Weights of a small transformer language model.
Size: 8 layers, width 384, 3 heads of 128, MLP 768 GeGLU, vocabulary 19812, 19.4M parameters.
MLP neurons of a small language model. Each row is named by its layer, matrix (gate and up: input weights) and neuron, and shows model dimensions 96-351. Each number is 128 + 24 x the weight over its row's rms, rounded and kept within 0 to 255. Numbers have three digits each. A neuron's up and down rows have the sign that makes its largest values positive.
After each neuron's rows, "fires after" lists the tokens most often just before its 100 highest values on Wikipedia text that the model never trained on. A number after a token or word is its count.

L5.gate157:173128121119127125091138142090127137165155107154149180110141132109126126161137141149139125110133101142117149133147118125097123108146146115104137122165135115178122107108114157112135136101169114090123143173061161093149146146128137093121108152111121142172132119121111143141123134159142136130119155149103113103151150137141086154112141128153116143067172118141140197138130151095131160116139195162139121148123126142103104126092088122131142161139155120131104143083127127151102112142134110146119147130111104087175159140124159114129108148109160139118106163130135111155141152119089075125134142138125121139138102122163144126186112159106132145109182131161112096137123141176148176115132126138111214103148141144160200159147140100102170127125112161105151120114113162119153094152138150
L5.up157:165091128146111151117155131130157100141125106156155146134171154122166107146103104120119122143137142124122116114109122129138101081164171125145129083146121100166114112124097109145125134110179160111128148108054120085172139137114163134089098161112131096123137115152136148149092119132118121142093147119064129123146164119128096133155082138159152126077123185108136149130169118137139132081149168123110078136128136105133138104092139143101097156121128094123125116106131158124125096143161108156100136114128072086177125141165135134136119126132184108105070104129119117113103111106138129139179139133126184113116110160154140102148100129108159137124136132091108111140129143148132151090158125105155143144135111160151161132117147084099136099130101105130144158126093155108153149109118154
fires after: " " 38, " a" 8, " |" 6, " R" 5, " his" 4

L5.gate212:127154133121132141100126166142101150171154148142142125140143121166092137132170149099166079164114096156140092130110089094101144123104071163160152117164112131115136130113118147128127134117131100149151148141075187110117110114165132084168139122114100178127118092144123127069148124112121120164153168104072119148145161129196130144131155110119117126110138129158139156151106103135085117129111100150164129103113105145141108099081147107141157141125120075157146116156155135153142117121102139096107118106141092104134109175155112136105148135140102133131125123165091131121117092115136112150087140163164108150144095111116173123151148127139149137100129115162131077107131124132164170107154121184113148127110149147129146082149120121125137102125134087123167102118131142095132126160096142
L5.up212:103157105115138113133104076150142121077156181136084106139167167124113117128101106167107113139149125153137170144172115151136113161104114165120143177119148157127129133121165092143112083096109111166129117139185105088089129110136107086131137090092120141181098147128112070121138140128121131137097135128150139098100108113141161104110127168102121172127132081114163163107118164109147133103139154108154164153134130135125136136083108086133140119116191119117102095134140090140100114145106123085165124156111089110138125155150124109094120159129087134166118120084133141172154101143146101111116121104147153153139146088104144115142096131136091080149171124165137100125137111127139074157112147110158113118138173126139109121145123153163178103093101086157137101147125118135096143090157173
fires after: "\n" 93

L5.gate9:156132109137135163164137140143128129131110103137113161131126092146096099110099156160141153117158134172103112165152126145146125123132166095111158130149168169163162138176058112136129111107131108118129107132155123122125149128120174180147088146168116112136140106110127132138138126113172142113105103114125130117155048175132095150146164155146122152110114100125134112119135108136161128118070126150127152115140109100126126126138173166165187122139097127081129110152126142114121117144154142141162097122104181160137087105100143124161118135107130120116123163110163073147130181120126125117125136132131124110086110103107123144145127198091115156177123114111128110105107110142122141104130113105115108095133121172149115157158112121100129117099159110162126133088088167156113135117182103
L5.up9:107106094150081126117081111123168129135137130115146138100148125133099100120153140118148126143171173118127134158113120155130131136123116156138093105162163131142141150105142122164112155136100141116099122107151123103145128093129125111133097124113127132125141114126118173140130133110129145130128139131081105089120115143146130141113112107132103137150139148152114163113144164092122129117130125137098121106128120122097109161133094121123137144138130089119150128124113095139119168125138124153134092137110112114117091175104108130149158156140147138089108149119119138136139164151167158125202098132120110137107101124114146145125138185158090141170148138114137091138115128156148111146122083146103155078137151182190117135146116132098093100135079180130119181136085165123146121130137149
fires after: " " 35, "9" 14, "3" 5, " a" 5, " D" 5, " E" 4

L5.gate367:103124153104128147117127152103118148165115174138173143102126116077088133125173170155135126128133119147144136168143123140087111116183172152123119141123164142088139116136135122110109118117154117075157089171100153126140131150118094138131139151160118128099113131159105116108072140132172146132162113130141149119115122129142118111114119129121150104128108146152130146109132121147146162149114152118153113137121095133142134141140164093108144148127116100115082140149129143121084163128127126101135134105105165139079093118146105109132172121144166127149123139150116163109131149196100138115121132150140124140144082135127104126149149075075173126128143133143102150104137100098087183126151147138117128137138151118155100091096086086139152126132131108143149116097161092141212163104110110
L5.up367:085082190136147112164149179092143135071132159149154132123085098116122098126144169146120151173143094073121136143152126087117101109141106150150119151144144145104141149112140160082147158080159126150136103093130173153144153106154081131157102133152094132083138126132140149106122128138155099141172114139121106091131142156116178131131185163130148131135147162144118172108148145151120105151138147169172154087108144111132106115101139153120101084134142117169106150088109110108124100094103120079145130100094160126156144098172101120101175138164110147138118078144124149110111122101097120108145115123059089133092112135136153120126144115146158134135126135144098117156126114128156108131122107115156112157087128109114148142137119135113144096142118136126163097122167120140162103096114136
fires after: "1" 14, " (" 13, "3" 11, "2" 10, " due" 7, "5" 5

L5.gate520:106118153116095140161139143096107148143131089075169104092128150130126147091188167120143140107100128140111136124153131113142146109125133132134126099088167173174138133116147168118124123112181138147119132131125171150151087106159111101147179109177154139149124158119142117122121101128147136141188168133118123142136144122149106138153125136109091110141119106122130139122098125110100104161129136159127120153110108146120143112142205127121110155144142129151116141085104119105145123156139133079077119148080135098134135154168113083084126096142132148100109101114127119060095141120078115113088168172129127121141138119113150175147143110088161132162135103136100120118140119138140116110114125145171175142128159133124111096139113096178140107137137132119178098132149109159109115150128141
L5.up520:183088134130128125111127146116110126163137131126117160144150079117144122125109175111151159129125103120122133115161105081101141120151138113149131115157125079150117146142098125108155142145140130113104106085172125077109088163140143132134114090087154120059107117115136106139137150156125116138112148137143129102149149123083090129136112105150115091096135125135095139159135117136101131146150074124150099132114122173142099148117136132146144117136141149160132147161142105145133102128123081137140126104165141161148137118121139134136121132122155164134141105099087152150117095096096123132081108146117121122145122131103107106119158085119070126106095108132116113134090120130106120143140128065142148129116115162134119145127145139135122101153133064173151115074094136111127116148147102
fires after: " |" 24, "-" 13, "%" 7, "4" 6, "2" 5

L5.gate140:150174154112142167118107117120110155074118101109143086104134094110087139085124132129152161130140118100089136138127140101169131125099101097132108151108111169111174082120119200145121091152119131170146139138090169171121149094121117097114124120131114157114132115090117158082159098125156119138143106094101143114122147113131140118131102131116131114146127127137125136185140147077140192165091108158123097163126110127090136143155129094123143136139121097126098116132096141148145150150177123126155158114114133099102133113134078123118112081127138114115134160144157110147175140148137152141126115148124108183107107144173124107120129153152127114141142128132135146112101112144104130126161104132115101115159174177146082100146124102173110115145125094144156114132128141123085131184150156
L5.up140:151125132139139153109122162166112156147158108151104134125120142163142135078171125161116128104125125129102141123164107136156091115126151158140119154157103149108102163107149188099136124136140077115120195142133122121153145128116128119132130076123115140151138159123126128104141113153113129155130155083134134099134144084179145131102125100140128161124141125109117141094109098118104127128145076141148127066137087112143109102193128093139138142127125118156103150147117104113131112109102132112097114122111159179074171143154140122134180136118079135138115167085115172122133137108138113128156132145119124159137167109154131157145098107135118099134090138110136101128029094134100149093124144120118155136138140152124154134095134070144119097106128055165130131158132109109133112131132109
fires after: " |\n" 42, " prior" 4, " during" 4, "\n" 4

L5.gate115:118135126163124173069077127125098116136072131105113125108135147132126125131113140119141115157146082175119145137138137129134092097093129132149118087117144075140120128097121120126063139151126107135121164128127143089109151158162156093170112107130087100115100138141163135165116121152157139133157084096130150091112134145118143160091099123133144151109148098101127141146148117108152143158130122140137145142111068154137110131168167096138157090130114095141104115160130145130124146099117115083124125103141133141082192169116111131092121155127119117124160114148138108112118106142081092129135157124114155172170104174130128125141131127144138097102104134109089132107125091113130107135140165134089132120114177126153128150186135119098140122123100103166100089152101109093131165132088164
L5.up115:098122142119146124145137121079143094103107110117122117169141121142117132118130137116113125146126144123153131110107123171154120134114114128099145115114123162122136140131109160115105130137118143185122129115118110116131172151126110128112165144096162098126136132132107112132108087150153104106120142150183110132107116131205105177135135098110140158091120132183105154134140132136111125146145174100135137090127137128158138103115166151134147119110130153173101126148145183127143125129157148110112100107129110105147105129148072141145170190110121131117132135127097134167134133103156141140142114141175171144180153139141173104132122110082129143166118114112123149117145140159126100130073124154110162109102203143148095079152167102129169138104119123136135105184100136127093162111162104
fires after: " was" 43, " is" 13, " were" 10, " been" 4

L5.gate125:153107162099100116116121067156169134106106100160098096163072139128134139113165156161155126168116139123148092116118117095096115138146074174102123186156135138195114131161114133144116176111143073178131145087119164123085133176148127109124142137110148155128121150100105093122148138145119181138133169102094129146120136104083119112137102144131177162110158127148105118111114128124125138152110133155102139157112123147078120105134151093091117144145131119145112151085146118117131098142152073125120126132122096076137146171143125120098161080137123158120139155139108089146149106164130151161105114120146168132141116131106112131111147119131143106150106134145158143122138134133132144164101153102087150151121160081157130125104093147107075160122098128117132118113098138100132104087140132
L5.up125:149115170093138118145135125155124154106138149127137097124148129156140158165150099113176122127118121120145143109107140099128108156137102102147167130139110132152087108123118144140108138144151154176085126117082166126111148128098131081148130143152125152105132160080142173110129092160115125101148140106098134141123126121135076171163076144144135088118117158175141155151148098088097123109133166139128106116114111135159174131094136122142107159112140129126065114120150138126110144158120101132133118108141101119134112110154087119115137117109164156138109205148079092128141109161124168134112137139100183125124084119126165114172151176123129082125123128116162105128142142132109126132157165131146127115088168144151119123124120112123133163135100146141114116142110078089147158146125115
fires after: " to" 53, "ers" 5, "2" 4

L5.gate494:151146123101123109136145108129135133121120165098111163128123147110103147144151124121107127125100129137149124106160108068115119141123118141151145098087078099134115147123097119164131100106105126138137122105093207111094177117151167122128085141157106093152154118132157134105139133112084112100134096155134100125110145140088112124140134133108118136155138162137124164175136095126123173135122116187158134108112139090114108107199166092132114105113111172137135141119096145127144139128107099146118106150103083113157114158093104159109174131135131172115107120116137131077167151109121132110105170117157078171140145113176109125114126155143182114110129136127116127118143116188120154177136112123125072154129137149162103118123148130119149125133115145101151138100135108136128137099149119
L5.up494:109151120068120155151124116141155143127113136119148117096115113121133149151112105127108125155100145148113122140121141135100149139101114128148137165104115126141090149142111087157093102173161117189134154100074131156092121104113160087137103127123097124134154109116116127115133100166108120153144111089121126175123124138100141119107099127145117126090122117103131157189126072150106115103099144140131172141105150136089115120158139110156116115173072143176140166094116131158119164138151151108089123146111130104109160127148097109103129085138147162117163105157167117113106116145111128122133098123143134140182089151168116151107144153147109121121108123124139151131127182163151130142101145132120109154166127122129118132123148148119097125107146147132151098152110090161110123135215128
fires after: "1" 63

L5.gate656:110128114101168159168110144113120147124156108141115084121118100158150154074100116133113165119165131108149128148139170147148156120146100119104168158116144162089151141146126115132165138158097153124118130151147134129190151114116136170116129098112133127113148117137086145162126143178162149120135105111148111172107119148122116171134147139141117089164122112164112094099161142087159154110154124136108095185131121161105127114121102136143123124135115123103110146124123158094140127154153141185139151151133162140069120100121121142147098120109138135129065120087145167117137154151123143129114150109122144108100109128094095107166119167146147137128098169107124155133124133117141148140132110128151130138185144129151105152126146121147080091143127154161148125136093121127136156166141104
L5.up656:120159141101146108140127118119131159133130104146129096111096121080126131081108148135138143100129158146145141099147114134103140099082097141116134182141141158120144103112145163170147120136096104118100106126164143134098087098170103141122123115117083151155127153104128116143109154145156146099186144131092160103103087128140081143082145140115114194103116146113151140134162168146143165161069135154155164125131120165080159146150147185159070150137096108144098129132159102128153158140122110124164133129139141162137128124136136111144092123111131098123107133139114159119156136116126141143122149124103112145112151119130130159160124140135107120156119117138115151113097157150155130127093115099119105155154131126150128145136085136156112106176099136156127117100094135117118115116125170
fires after: "," 43, "." 15, " that" 6, " when" 4

L5.gate254:137150124144151145155111107042138133127142129124105118137121145090114135123118168111118157116099167141135142130110131136116104127104131113082112157114123131134123160093135128117111125106117070149109134104132137094114132110164150100147106169134120154124103114100162152122132147149063124093142164141140176070088101110127104117129181148117137166114181157137165149129144155128125096140150096166128141090101176146106120109126123154082098108088123092137138097099144156145105144137135095130128132152116149141097167157104128131152141156140130098137084137137116122158149136118116108150139140129098114157134105090166116165106081174165117098153129111160077141102100150145135114067124121122126152106160163133112128137141152133089122134122100194061158130123140169146114142110111084
L5.up254:095084116119088148116111104148109121169146165182132091101108141152169135116083141133127136108117139139121116144122161134118151166096087189129098143160116115098107138138143123151136113098155111120131146147151104147119111166116131155131107135151096090092097116074087174127130138095145115107125134102157119181065168172127129183093149164124146104100115102114149144138121092095123113099138149099175151118111103176109158147150122115083142086131124137157097111099129143123107120133148138125113135123130129137101134122154133123135117180122146128121124160090142167099148132099118138130126124146099176098121100142121144163118113105127182147083146115105110116102094129130146144106154123162154135095138082121047151134154122087122095154111144137157129105098115107131112170131129138
fires after: " was" 35, " is" 14, " were" 7, "," 4, " as" 4

L5.gate699:135141127128120155116074130153177134128150103130111129128088152134087144086111150138125099120095137106129134147153135108107154096105094117098108163117128165166114167114147137147127096148104142197114093144128146132129147137161159065159137138116149114156122144143072144118077110135119177146147187136134142083151110144111146101121162143094139105148139147140178135141155148124122118114132085143124136091095110161111114097164142087119117139125149089168130104126104195131126104110148127129134095130117131151104153164103153134139095135115128094116103117115134109141151123109134187130134115179115111136136132150159166125096172127157130125149159130155114109089133158098155101130094122119120100159137153134116103130118109129157122110111066146084158141104173147183107119149111122
L5.up699:130122141109130083159135139146149136149175131139145076113106124079127117111094115104108140152156083126149098156118120135135188128112067152107162121155134145143139121090127106136107142119123082095188125093142118176144170128116154168147135106140116136122124116080079122113127133117108124129144082118144123138133135122129126147084143184130110118156161082131138090157147084145128114136094158153119138121148124110127131126134122146148161109133100193111155152105098090167154162131142133143142138145113091146083107100148152115169110117109108131104143134129138143119118135081141141125078130144093126138064143152144132149119107119103143119129129124134109155161125144142139114135107127081119111134140058132105109108079112148124126158131156155120105159110088161156093119117146130
fires after: " and" 53, "," 10, " but" 7, " that" 6

L5.gate618:116151136090085123168129080146098113135136129124117148140082143085155144125127121166103110155161120132144121117133110122101127132096134113151136099116086114151176112109146135127071099116113090152116099127140155124119182149162145136098106129120122122074165127141143122128126175135117144135147105091132183142095109148120118156105103095137166129129123132108139130147162171127082113147136136148116095141090084153092117136182095139119128126139140136138118124125163123144127136139122104121148105146109124152126154213108172104125111134132169142172168133125134083134174146123100103147139150115132122163125125075151102138133121179135129124112176123139110166115135133130138134121086150134144118155124135082138130126097166130111131116139078126132090108130084122125100109157128134
L5.up618:109067216107148152109115161145155148128150110153142117144130130111159107152103105106178133155121136126089108098139117134106116108134135163136165110102182138113100110124156128127121139135134109104081103126147124163155131105098088090127085147115133092112132101095143100113116125156151120101165071081130141134097136135098128139132137165122137144157145146087126114123168122122094084153139140131113177151110092132138150168163166120117128102166128177154114119125124131144132167074162115102163138131146107147124136168146170136147140174123113119091149135117111160108099133107098120114105166108157163175091100130122148149147098153129181081125131112120105151107107126147132156131078152103096150145148129127115117118148124121122135159119127100116136100152142129139156196160128140
fires after: " and" 19, " but" 7, " that" 6, " he" 6, " who" 6, " to" 6

L5.gate306:136075114107129110155121149131151094136133093121121104086134152119163128106110143147138132169146082154137125093108129137144138079147137151144147117171141089131124106124119097181116155149151121120134078149111140103098162151136165163150136161157109107165146099110093094125068151134123144125131178112070090117134181146130117166136140144140102146107143150155125136156140174098127128174158075140133112079125103124140093120149190154122142075108102102068111145119127160096125127141096144163134126166110109130088156127093141135134152140153135170117144070124114111142132144149116149134129120140119099156108124086133124139138108167173141129120161150136105135142098143164133143107138110140090118116081118149123136198140090122096132123126150115115110136108123130173163091095174137
L5.up306:126110128142095128141142081149117158126161142108152128111150146168114133125151138122107147159127164140112124132084106079101190101161143175161203149131156129104094108123145122130113129139130102128130102110104148139151151113155100148149105143153128133138085102107098064120134144122103150152107091142108133108148118154111136143141124139096106102114140114121161137124157124147151143138116128144154137095121120089139111113129124078143123080094118120115151143128136135122116109105124105145172079120141136098113161145064117127125129130132145124133127158147103098092133084128174153120112115152142104113110105064117171135138090101163134154109205125102088138073127142152097143125134136152113132073098095123089153146084189168128160134137133142100149126088113113127119104089110143
fires after: " " 38, " N" 9, " a" 9, " |" 6

L5.gate281:144124119160189115134128125112084110104128131155136155132146100131157156133155096181143146086147094151099156139164130116119138117087153133067126158135175129105156134110152150119156149123127100130192156140153132133130119084113126119139155094169125136109118150133121104120103107111126119134126142135128159110166069157117120142137126134119101162090157114166125150122156138124158119141147120153121106111108117124129156106139117134104128083135159135117092156069188111122144173116174175137120152121124074106096145096112126098131169145144099176089138151128084146113133165146109110120101171123083123067114125111121135177115117108111133098091120122137142129152101170151108103116137126120063155147128166138145160142147083139145146097162130180154159124148155163141098125127104091
L5.up281:139181115132162110169094115130111162133157100156150108132129139162133141092139120089125135149105167104155078125133098086164106135110122143151082139134092084135141123117099149102140154117133099112146103123099134134085127121171138148136082123106143152124046123108095180159156134138149134128150118125156116117123129156147128116120144102113128089125122101134122160125072110132141186135138151154080142134112132141144122112144120151115089129090144089109139125149114164148151069149140078125071137107115114076110134159130160149115109119122176177124137124113151062131097146114130141115111070147145101114130125136137157104135161128120109129129123142116117118153171143142153181134112123150144158138131153147128092134090165078152161149136118123160135105150118120156119088147154172
fires after: "2" 15, "4" 13, "1" 12, "3" 11, "5" 11, "7" 10

L5.gate690:122090161126136117138136126137151139106102114125118111120105126094152080146189150166129134116096113147172151079176130133134118159159130121136126121097161160154155162104164115122093105112085137125092097118141122107160116133149150100121188141119155141100167146120146137087104152157117132126160128054162148085167129154129127129157168087071087147114155146154144113161094137121104134140084094124117141143104135146137146120104124137111114111149124121111097154127131104171145109167123114140118132155123089108115104153099126119120122130088119136112171105093125123111130139073087064151125170138137109159130137127136084132123128174143093117135116125124128099190130147078113125167106136126140090134110096120142137115159121122111147120159092170146139100127119102122123132167184099
L5.up690:117166151094145164155137137106138138118115133103137137146105116099121169141139141120082140128132162162100157162118101110127148121136135142118160133147170107128133115155097115138118116103086108118141131096153149119087106152133111137135120091118122119144122088130161121116160103133141118130084141135134177126066095101121107130119095116134157156106147103143145112119135114163144150128095141134128135111124072119125161147136112100149132076126107153141138156099166133129086163118121107132173118112087134127136144106128143132151138128159092151139114136157142091088145134189137108135096135149135096145150148098136145136112096086103133086137134105145100131075115143161153175107116142110059110144153156076155126133132075121183147124175122121122169156108112120141108138131141102
fires after: " |" 74, " to" 7

L5.gate562:119124136166195101152128126121150161124136102128151108118127098128179147109091114107152141140120143125087178152142119179128128125100056138119124145139123107061131106148125146121119132086142128145145139157087113135090102092136119150102092088114117137120103121133147140149141127159109132132153114128143116163137121170082151119112144164102126099149129122175141185142131145114128087144122134137155140130135143139119154117092155143120142077156125112146131094126166156142167075100098098128108131123107152132130126129142127129126124145088127148103103137125145137168127109139120112101130142161150157109124128076187144107142156162160154140141141123146104144131079127169149169105121101140095108066169127086118127155120145128106128157113135105146137128119119137169103121142145132
L5.up562:094118143084126148138118120127121139118036096117146106162113136182153137139165166148115112142150112097123103135130122108129155116129095119176115115135175150151114115114104142137129164088109132162115146142119133125099157127098116130115139102113088089091148134163130142134089103146088170105091124129095117200146146098114156129168127084146147086113138136139105118156150109127156109131097168091135121149126116149151127083153121138130125149127146124145116112139114145110123109149104140149122145093137122086110138154158099116125116144142105150145127096096115121179107100106111131174081125106161165133139123145141157131119116164102134091151115096149163089122115067138141145124130133146107128158110141120163115119158107086111135110117122124128057118163119140125110169134182135
fires after: " in" 37, "-" 8, "In" 8, " was" 7

L5.gate266:067137113109113158159154112142108124142164151145105165137111093114145154114147157172089135107095109128155152128125103145136133106119129112101093058128162141123129116146136145150165172124142116167164124109152167167128116144136175106111145078164108120157157139115132145075132155155119155118182138082102116125139135130129188137138091114102127119144115120180105153168125143082126160155148134146122161127098134130107135140089081144117115137144127165125133153125152113107156151101140116123109128135130139141140135152126139141130133159128119093144145146139130107114175182160115089094144123124102147131141139154102109148130160151140139144124132080184087161144101152127157100123117139131131125130149137114132122141156107087106119159109128134106141107119148148132133170147165142
L5.up266:110123161125132130116132083138123142107155140108097136116094093134117211129166121163154152128110130158149117106105095125122110099127106143130120129151101141154152116122113159137135147092112147144137143111158143150122156158120130152096113092135148144164140109125142140169126134157088166139111143126094128133160153141136143107117071083151129112165114116149105087131110134130110136110123115140108135168088122126141146148125089123155112154088121143140117128113152118126151137151156098112081145155103068134129138153155104142132127111178118138126110149154151163108118192147122103092127123114141170148133180133134117162099160128157143099179106124189128129139110141102128176066095154184141133191170172136137118110123140139135126136124123101115164101169154125157116149100158103
fires after: "," 43, " h" 10, "0" 8, " Bl" 4

L5.gate167:089128077130202144151129096082120097121154175114113146152131140146117121128129160092129133134119100140133098171135123144116140103152121105156173109141067136175130123186134135090129098108135117157144160130110135139127127137134127146107101137127107130116143123178073117136139097112106180103125142138143115123162118168156146164132131153153135104127112114127143120138156164117134122132196108162146122121117139145143159121114138122125123119115128130119096160126106122143129180111153139144115144104139122096146103113125070154149130146118134132133145123166145191086115140153129118137158117133114111156136102129081134134175171105103183146138114131163110134128164109158146158132134111124139143104153080117106140129144139186105146131131119102125163121117141162091141119105156115
L5.up167:131129160118110151132117132141091148103182122189138129073159127148156156104103149129147127146092167120088109113066123140129154096120138117146104140140169179125142128129081120121177153155143169085143131110154124114108155100180137148122144109149132122147122092109094123123135136104130130148106154096089154099183117140099093110139110122137112157153188134137111185152154128117136119172108112158138098123116110101093094128125123114098088182149147128121112143094091084112121118105136126159118134186087087109123135142137137097111081106112155169111159172128130135173148153165131139110132142104145122174131127128123114142164132185158156169104147133125111149147141109135171132101097119072136112118104146125151151161152121126142101125128083145119136107124093141116130137149148155
fires after: " L" 24, " D" 12, " R" 10, " C" 7, " l" 7

L5.gate213:130162103161135110139122112141171126137138111108121154120127095136144144121180115155129133160117136106136078129148176103092147133132132127141138144111114130131131148144116097165131102126133136125130103141126115096143128108154111119188133085148117125189153083120116122136129209115107103134117130103159131122173138097101128129120150121125154130106165093135129145130107124122137142154094129150139160142090140117128098104136114146121122143102110088117099156098139123111158112129154097102132129114108107108123123126135042092107131192123125139132114099111150124086089156126080121124147105172125115142133097130123133121155133080163104153170131093138120129119133121137122092117102130106105142122117134172134129164088116146082120103141118137102172138157139171120134138108103118
L5.up213:095125107129122078135128137136108148163127111136162162117121089126128132132167151142138117195110138091164109144126148113102097103135175128143104125108077131185156133132080135162124132120140139175115073137097129087108133144094090085143136136147125149106114130116140176134140177160122131140172163092079113116166131137083135112119108119129134115099099137133091194102110123128132102190125117129107137157094135113137124151098120148106100129153176126101111198108122102126096120147167079110098166102123153105115151164141095069115132136131147167154127086124136117174118137087087151112117108154141152108112122157104141135136155115172119130150112114153102140168111148097127148109129106138167155133092159156099133143085152117079181121128116124131142140117098132126121151122084150
fires after: " |" 32, "|" 14, "-" 5